{
  "n_layer": 17,
  "d_model": 192,
  "n_head": 6,
  "n_kv_head": 1,
  "head_dim": 32,
  "d_mlp": 384,
  "vocab_size": 3014,
  "activation": "swiglu",
  "norm": "rmsnorm",
  "norm_place": "pre",
  "norm_eps": 1e-05,
  "positions": "rope",
  "rope_base": 10000.0,
  "rope_fraction": 1.0,
  "qk_norm": true,
  "attn_scale": 0.177,
  "bias": "none",
  "tie_embeddings": false,
  "parallel_block": false,
  "init": "normal",
  "init_std_qkv": 0.0305,
  "init_std_o": 0.0,
  "init_std_up": 0.0305,
  "init_std_down": 0.0,
  "optimizer": "adamw",
  "lr": 0.00243,
  "beta1": 0.9,
  "beta2": 0.99,
  "weight_decay": 0.082,
  "lr_head": 0.00904,
  "grad_clip": 1.0,
  "warmup_steps": 206,
  "schedule": "wsd",
  "decay_fraction": 0.899,
  "decay_shape": "linear",
  "final_lr_fraction": 0.1,
  "batch_tokens": 32768,
  "seq_len": 2048,
  "doc_mask": true,
  "train_tokens": 336900000,
  "steps": 10282,
  "dataset": "wikipedia_en"
}
MLP neurons of a small language model. Each row is named by its layer, matrix (gate and up: input weights; down: output weights) and neuron, and shows model dimensions 0-191. Each number is 500 + 50 x the weight over its row's rms, rounded and kept within 0 to 999. Numbers have three digits each. A neuron's up and down rows have the sign that makes its largest values positive.
After each neuron's rows, "fires before" lists the tokens most often just after its 100 highest values on Wikipedia text that the model never trained on; "fires on" lists the tokens most often at its 100 highest values on Wikipedia text that the model never trained on.

L8.gate13:417388466517488456376487448489545503580446445475508502508502500530479552511461479558517564441505360585361403515478480432588467543468604448514457508434522547531502504403467533559494526436381359559560512461516481408455527443504526495473466536460440418488462504506474554506451504498448525457489538514543491499527447516487516513542533453379515477515483521478430445428496537460442416524420546509476517442443483448546489520496459453469526503440581500489430480523462454367471529457474429509435426498472504439492555540522418501514639530560493489496524527496589471477508517581470462548
L8.up13:397408465474520434461496474588500578525536523580531511487482491491517551473371523487515570453453339532501487503542534477510494501470540416501483405453527474471531463439487551563554578470374459508572491514541484390475481495519526568567505478485527458556384446377474545531430503518471471506504527522471530532518429402494554493531459531435452539522600461516379482389429555499493418503465482488506430570456516491506485457474511469435549546490535524498449514525467526497407503418529457459477401464533508486426555550526422507467516433584459526487560515394579419447477527553521475491
L8.down13:410490390486579471554484458616483477530540506477569487473494495537538559487466541518477502489521465554492466485484529501525504433553587492535570476503539517473471400518496512513490395465471517496539451539515518475468476458531563518468425508499530519575463565407485540552518473441439521608546433501514523462521514523501535486468469506465557475514436546424452630526482492480533518537456503477859474512499513557533547540527543478493508523496519599451456571506424439508484524502532524451522459501508471568473574515508514559424522424530562512459580484534599474514520525502499519527
fires before: "1", "2"
fires on: " in ", " "

L13.gate352:435430520438518541536497488472502575575528515612465501374511518514576532451517449499575511495561511528479515584577490511477511450512455551498488444511447450530457443451446445538565509477491506469435476581531524396447484543521512537436543583496467456560512516373497512401433530569469489433483549542450429616436507533523519515464421481488539596549419611497480426536439460528535468507475519503473465416445472412503440513502538424475547524514452418472477480499503525534602515461527387528404558516361537452434475518484525537567472435501533407488506467553564448497542497429441495418
L13.up352:418522418544545455446462580509494543535529514522548513568493589627498480473541494480542507561541573440454442526530566508468538465459593381539574477472457485539424545531487434502508514517423516527537538557475472525539561498529414465520408550561583509447586531467527454507449422597483568513460556502612476503506497559569590501508396472414591479399504475506526510509515462469467528437536531563539430447456420500508447534506455469543565527483467488491438453520447521515450447526569622464452508498570436483575476485459599485589518460595542427469464487549580529417467552523476489483
L13.down352:453522501485581494468564521572527537442586471468530476498526520458515530501537437583528501428526514487533440514413414572532574453488468458431397515422426558516555497484508486530493381513420509391536374519477465549419553550470483508487552492584589544517510583521469502455614511553451487584464475510570568498526540505501548510535540476545514468542495495487341460487536436549571480503547504599542438441527424480508471438518505512443506459365453487433443568453497404502469459400594454465408455507484451494563442511478549515522428493546434456489475508439490487532477481472489499419
fires before: "2", "1"
fires on: ", ", " "

L7.gate141:439497509439538502512474452425559507484564471572419486519506532486402644492550492502423483474476504383551476451473469562481428500517493420561466423512495406534508565525486419578439432415402543489456395429517472559529452472548417549514468446533451470461460533456483487519510461509571517489538543460461425559490481571396510475464450453442515499565460569525512539529543436462483649464432514440521391477433452539508533561472491554475569464506534448459499413542463489514445533516397513462484574554466412523575423446479561479425559402499473516492497550456510531440518468509483514452
L7.up141:535399471528637565515428480552545432501514469475489561525511544488449510474450490573501441494491566487491441543492522558523462510501429432468459578468487479510351600519491477467476527432523410434482522480500494495491527563492470515506456556384454478479330542442535538461527465608556459551564542470537435415538464511521531460547502491449540486448495545598447528528585515534465575449469610504572516497479476630427580463476506521445516434451535549464477525462488524512573528507479487523519443438552404484542543437441457489426482458486504542411489473443514455504550599490400439505
L7.down141:431583459449521498497587412491540500519498514468479457574513494526484379488512527467510486517514397562475569470523516434575418530423555560515535470581490529568551531495520516619545531478585495486519416520471522415434533507492514458534535514459469427473529472478438390543525528462478575536505490470534508484463511512479530491538600481478507471553459426503550445560549512459503435460623376501675513499475536372456494570485495479497493466523500562473528451545467517633498551502583473523588532553388543454397516523563487480522396471435406466479476503508539517563550464498507487507
fires before: "|", "| ", "2"
fires on: "\n"

L8.gate269:504523500497590574492437514482519470524456414536492496490507477480515604475555463534510459542485495529439470620469342460539505477463533316533426454419511509559536496535448512548531491439473496395522540528477498467528471536498434618534534482557533398529411478550474532489482481491460479482487558489472521401493479527432409438526495470465438484512524466457489451514538507562526453458549594577483449399574519454456480532544485533534518505438548512550466486482521486494477460480395533506495465603409495517568481534501435498461385486506462513523479414511430543536610444643508433580
L8.up269:564520524466494449548443487518496536534577532477521482440408544532510567421519440514558407538477480453504432498471477526567465475498502501520435544449518501598535646526489488521624465489480528575505530515517511506538506511422413495567533540478506574525513414448616551484489461548524526441344544578545499473399486421448486401499521505438480530486433361477536462515506511590488458484466525538555617421509545495572487509539547536456534520523466510528503461437435573506482383480445452516524496525492454519495448440489460583537411465446487524436470416554491420539498590541437473566
L8.down269:545502494471473530530500590490567512549531382514444448580512585501521551455472499478534501562566603546487528470504510421480467465500534540569509494505464543531516516482567485480546488591539422607552495539521541440582483471529526411546579618467472466470490514522456515437441465472497511491447493565573597564381555491493545436502545575531508544550512450541488533509482563520504506517534454532693523492471431496442510443451532467455389444489517465550488465455492535527438401447497472534546527549530488427518597475444391444550516415608470515442489473564577431454546508545497420512
fires before: "| ", "|", "===", "==", "2"
fires on: "\n\n", "\n", " m"

L8.gate5:410463497442522460424550562459522448567549498539558552478522480463593498522434560497631557483520513510487490495517473427563480524484519560509500452532476512492378587435500529602577494402514397510469580697551475440427504482450520520513484484476430459502494484461469512466473450545500524553446501522519395550464451475540480432498605470500548578393487503463508409503473446522536463477539559550530469537455488516509459432546543427557523519427445372528527446454493488452554501475571470529409438547413435499532446466529527532535581541534555439456485467476515496519503472572444531573
L8.up5:470503513542515495475450536547567472539540492613447542446481436580458549428418504535574533306477540496539470567451470468512503457522469431566564456462460447505477486511436469614530497545383457486468536565530471390502500489439504535490481544476531431501463427427547490449407428556413453516497490510499439534554471509489432471508538523543525544369520575541492453492505450409504507411554574432512473584452469482524492476490558515502511538419448363530488492471514553517569480457564458616458495553484468546546493527441471491546430495495542387456508518457510487551564580471455526513
L8.down5:508618544482554479480484530545581534516513490520500520468484414649453559441480549597488523433464531494504422525473493428539446497624530547493493498431505508512488495524496505591492440494508484433554460552464477456516559486457513473465409521470562480553536484443510482498431486568436418443495502486432521569552507513510592538557493449555547577467596582497432606504487502542443557458524551442672529564541519547485472512505557589529499546462455534571501505561533538449565439494500514566526474429463546596459538610461388550495571508547544416478515512400525504553561519431503496495
fires before: "1", "2"
fires on: " in ", ", ", "–", "."

L8.gate309:497495589544463398450539459410455529575495420575548503461541571554535533494573514537583417547475486440490453570453500452498467510454534398539381476557552439470455547550487464641506424496450464464530471584406505514497488502512520536524580528594489554543432512503530459414486494545517493502456588465530416468483469608534469456492483517510472498483462464487506446539421582437547445509501528569486302523422488591476519442522544532545490431489543488474496539492494510477489400591518460486472482564498562506512480527382567534487440555470528487467429476447587491491527470528520446492
L8.up309:531480526528502512534523421517538381543489451614474579513497521506466481485518496594563415503549505505418457494529565546600477514517514548574494468513559518483525521487549391584561594487447421515502472478453538443533495546614413566565450436527445518503454583492579460456522437606484571542394540550578534512524479556428482515456528461566484494567426369487416475417366529541454465509501529557513460559477453611523531465512495526482470560514520523452533509556551489489514493522461416477470463530464489522489550422524514471498504485441541518413537527445505507458558546527414583603
L8.down309:521462497443509530532486562565533491491500467543486555564472555554458430556454510494541444490490485418405478494484492439525547548399466419476516503507588468489504466576539446531500516544468470537510473464524523401510488445539383468550489571470363429413467583475528597443506496481427446555503521456469540547474507493426495533499581518513451440567373531520460488475488597420521470520537556532666430508505419571450604512591509481512465495444495396476448483538523466593582503488511510433417514438515509468391536455478490463584487455474540480436508476511463476454445519571542488589
fires before: "==", "===", "="
fires on: "\n\n", " ext"

L7.gate21:504489534475541588491516517445451429589452453579510465428548550461444540512505569456549422545519447481494492558452436496483545503433470484488461488544493487516513462510496453477600458431389430500505463479467609473459478500489471534536518461490408468484490543494508432484491431495556495538462546480428342558627518644494429481505524559519492404504389528534495354546412632515538512604508518520424396569453471461438551454486552547410501447473542443393543538520549415513484515501460472470482496550449565509495529413508481496542495489500525459484538505472520564491466498528502520557
L7.up21:455522557499453460554531535470547502539518470522477502450578520456424554462475542471521464455423474441531551540377438429556566523449583550545384480442580460517543509543470505521480530479494438523494487575491511481491490463521497546530581477492482517537474418481525469448529524539549450451446664544484505587483545549502461455450438503492435513513481504620522498485372541463491494531458586454506356511456466449573655527426613484524511550558532503476540552422468492516508416476507499530548513472534586534421509468499504519515504471440603393479526399489440507418453572481484535461
L7.down21:539541510497501460501469528508522550489480535524498595458466569539490500442480517435519540459432491462443527570412414418470553479444387543501430456538486513385586466534522525512564486492528440501512490520545470536437473454472507487536472510474459554490545507480517468405494540455462395577522518445497473630463448546500417447438499458475499485499506526495484553556431459440595486484489521434613415498467453496546572619491459474486460505520551478526440595481412447515511401466493562476481514369549548470412513559481417461488582460429653492416577468563498461428567476507508448540
fires before: " ", "===", "=="
fires on: "\n\n", " December", " one", " July", " April"

L13.gate45:486439497594401534471456469452549504582471433507457506461444469521509550493523479488618435508435452514460501491528413538511402571551544423448534436576483591461499541499505446511515474550496454537518457486535532508504489400461411515603569497517514531504495558476404468369426477493569529526527576456510431508486541471499487472554531579494517412576420446533504446565421570524546530510492584475410561484500495486520480395524485554590577520479518509471506516541513446562456550455405454541464494454487510579596513521495419441531614480503490529544574550472551527457425560566473567594
L13.up45:476517478530486510513461519396528493459384436478415590383528417533497616579510467480567502496513491634475472517492513581511428462488474446492524560483495543492544455598476446477534504441473494536543477517523481583500543436467594438498470500558532510473570450506458578392525464481441537499551458504462517599504494469469471461514452488462549444571489500516544502522483486475411515416470532507521504555487497409544599496426590539512530467522549469440513587511530497599426480563484465486541526455526634521524512594498434668544561491530516451507572510451446523477437516380542493477
L13.down45:486583560466534439451575462535483437479553477523482634516559480469506530501508473580466573551599459540501513497468615506495515422430520438477396512480463546518520489488416441454435546486472434529569566486486434478402504480499432495489587473441466448490537411504501501496523529559499428480558469554496503511471576546494517504547522532432463591485527573504548569541538522524462467582485435532714436539568531484514524519569465484482541467528464455519464514488479556430565544602572544509631444467533506544602492534557566470460481474485429471481472529483447407430490533432448537483
fires before: ",", " the", " as", " to"
fires on: " to", " that", "ition", "020", "022"

L8.gate337:452514548478475508448504441537576489522498457519448591403561415491549459511624484646455560469574482464470580538530516462446454533467592481527475538459451509493453599509450539521545449429571420485457549566503545474528467485501526588454479486554486444520431478453413526571550413547474502512552478511438456532548434542493446431508467460502436560405534531473433464440492505478611452460411491491463444513474523524518507462564488574445503482528520482452506466498476468466526491542492437574389571482482518591555536529502420546549434456534379465515546514414630504460584463510510452571
L8.up337:457505453526498474455459419527583563431440550443399470444525440541519458472511582550497573507545558395564566508477576407504532493464556524417512384580565567420493415545453476533505474521517466503517450452612516530432418461512555559483426531618495477450506593452471477487603489535518510536552544552506449590604442512504555502494579521473536569492533554457400513503516458546510492541441465454483481520384486521409375483605578515452552510468479447532547534493458460497497430465543486574515508494495430563479434520471554487532575468500553505545491547534538487476551490473498492562
L8.down337:419481510535590577427537476487582521481464531485485453435596547564442487455486515442421501430483515425584526533420489461535563523423551485432593518482550543464521440572523464549573489504453498468506461504533483513455501454481589488571434587584576556539481460561524463493565450574485506581508488558482481544452513434586620468494466526491536522474474538498450588537522478489464530550421564469605495512549545549354513539508554582523440551410521601587476537463523474454456423445535468529587522466480531435442467573508574462529552404472536541471483567517550526532539538508544464530
fires before: "1", "2"
fires on: " in ", "–", ","

L9.gate350:455471525458538560444560440479482497516532380465473508479403435521413516502555484556506488463458502581527475501534379355511612543525552522570530442556519507548458466497526509550512475422618558508484426477504490526505436478465456494491543529530495542528381471500434497509552472456466527513472376540480379505410524495565449567412493468468466531460518499496473465492541469518498434466598518543485594399441448397421467403470473455474474480445584534488502481577568500530420497538457525453556448595497516487536563461468554536463537462517506523475507534485422519460476455582401417527
L9.up350:417491480430525469470453439532489498508468445489486555474515559444457431601462494480534435489514471488443498522576422536525451499553609554507501541471535490583519533479468500555527493478514527510442602513648474485523481482469432565456442563465516437581469515500484617417450434546491462546481531516579488519539494533437490537432576540361494537508443587473451421473550437414499507476496544405542503524536561545577472537460470441508498423524534501509546436520499473528428487484378507498575485466475421433394469541563566544481451600437445562449492511531473414564538620511471451531
L9.down350:502513443493563633451493478613581390482443462569467520568437489552461520575576454511509447480534490446496496471463358458610551578536516585540540466495545569544476446523487525525444512523575540515521489468547559538583439518460494502483494563513553484559485486498500520422460446490423559526495490508509446483481504495509495454432498491333451463480472542473464309489545479434509458443533502444574522442463506479486487522498524485508488485506479497560497406512507462579449508514392543504470463475463456476521490568521479468479598506490457503418624507498547369559473471546471427577
fires before: "| ", "-", "|"
fires on: "\n", "."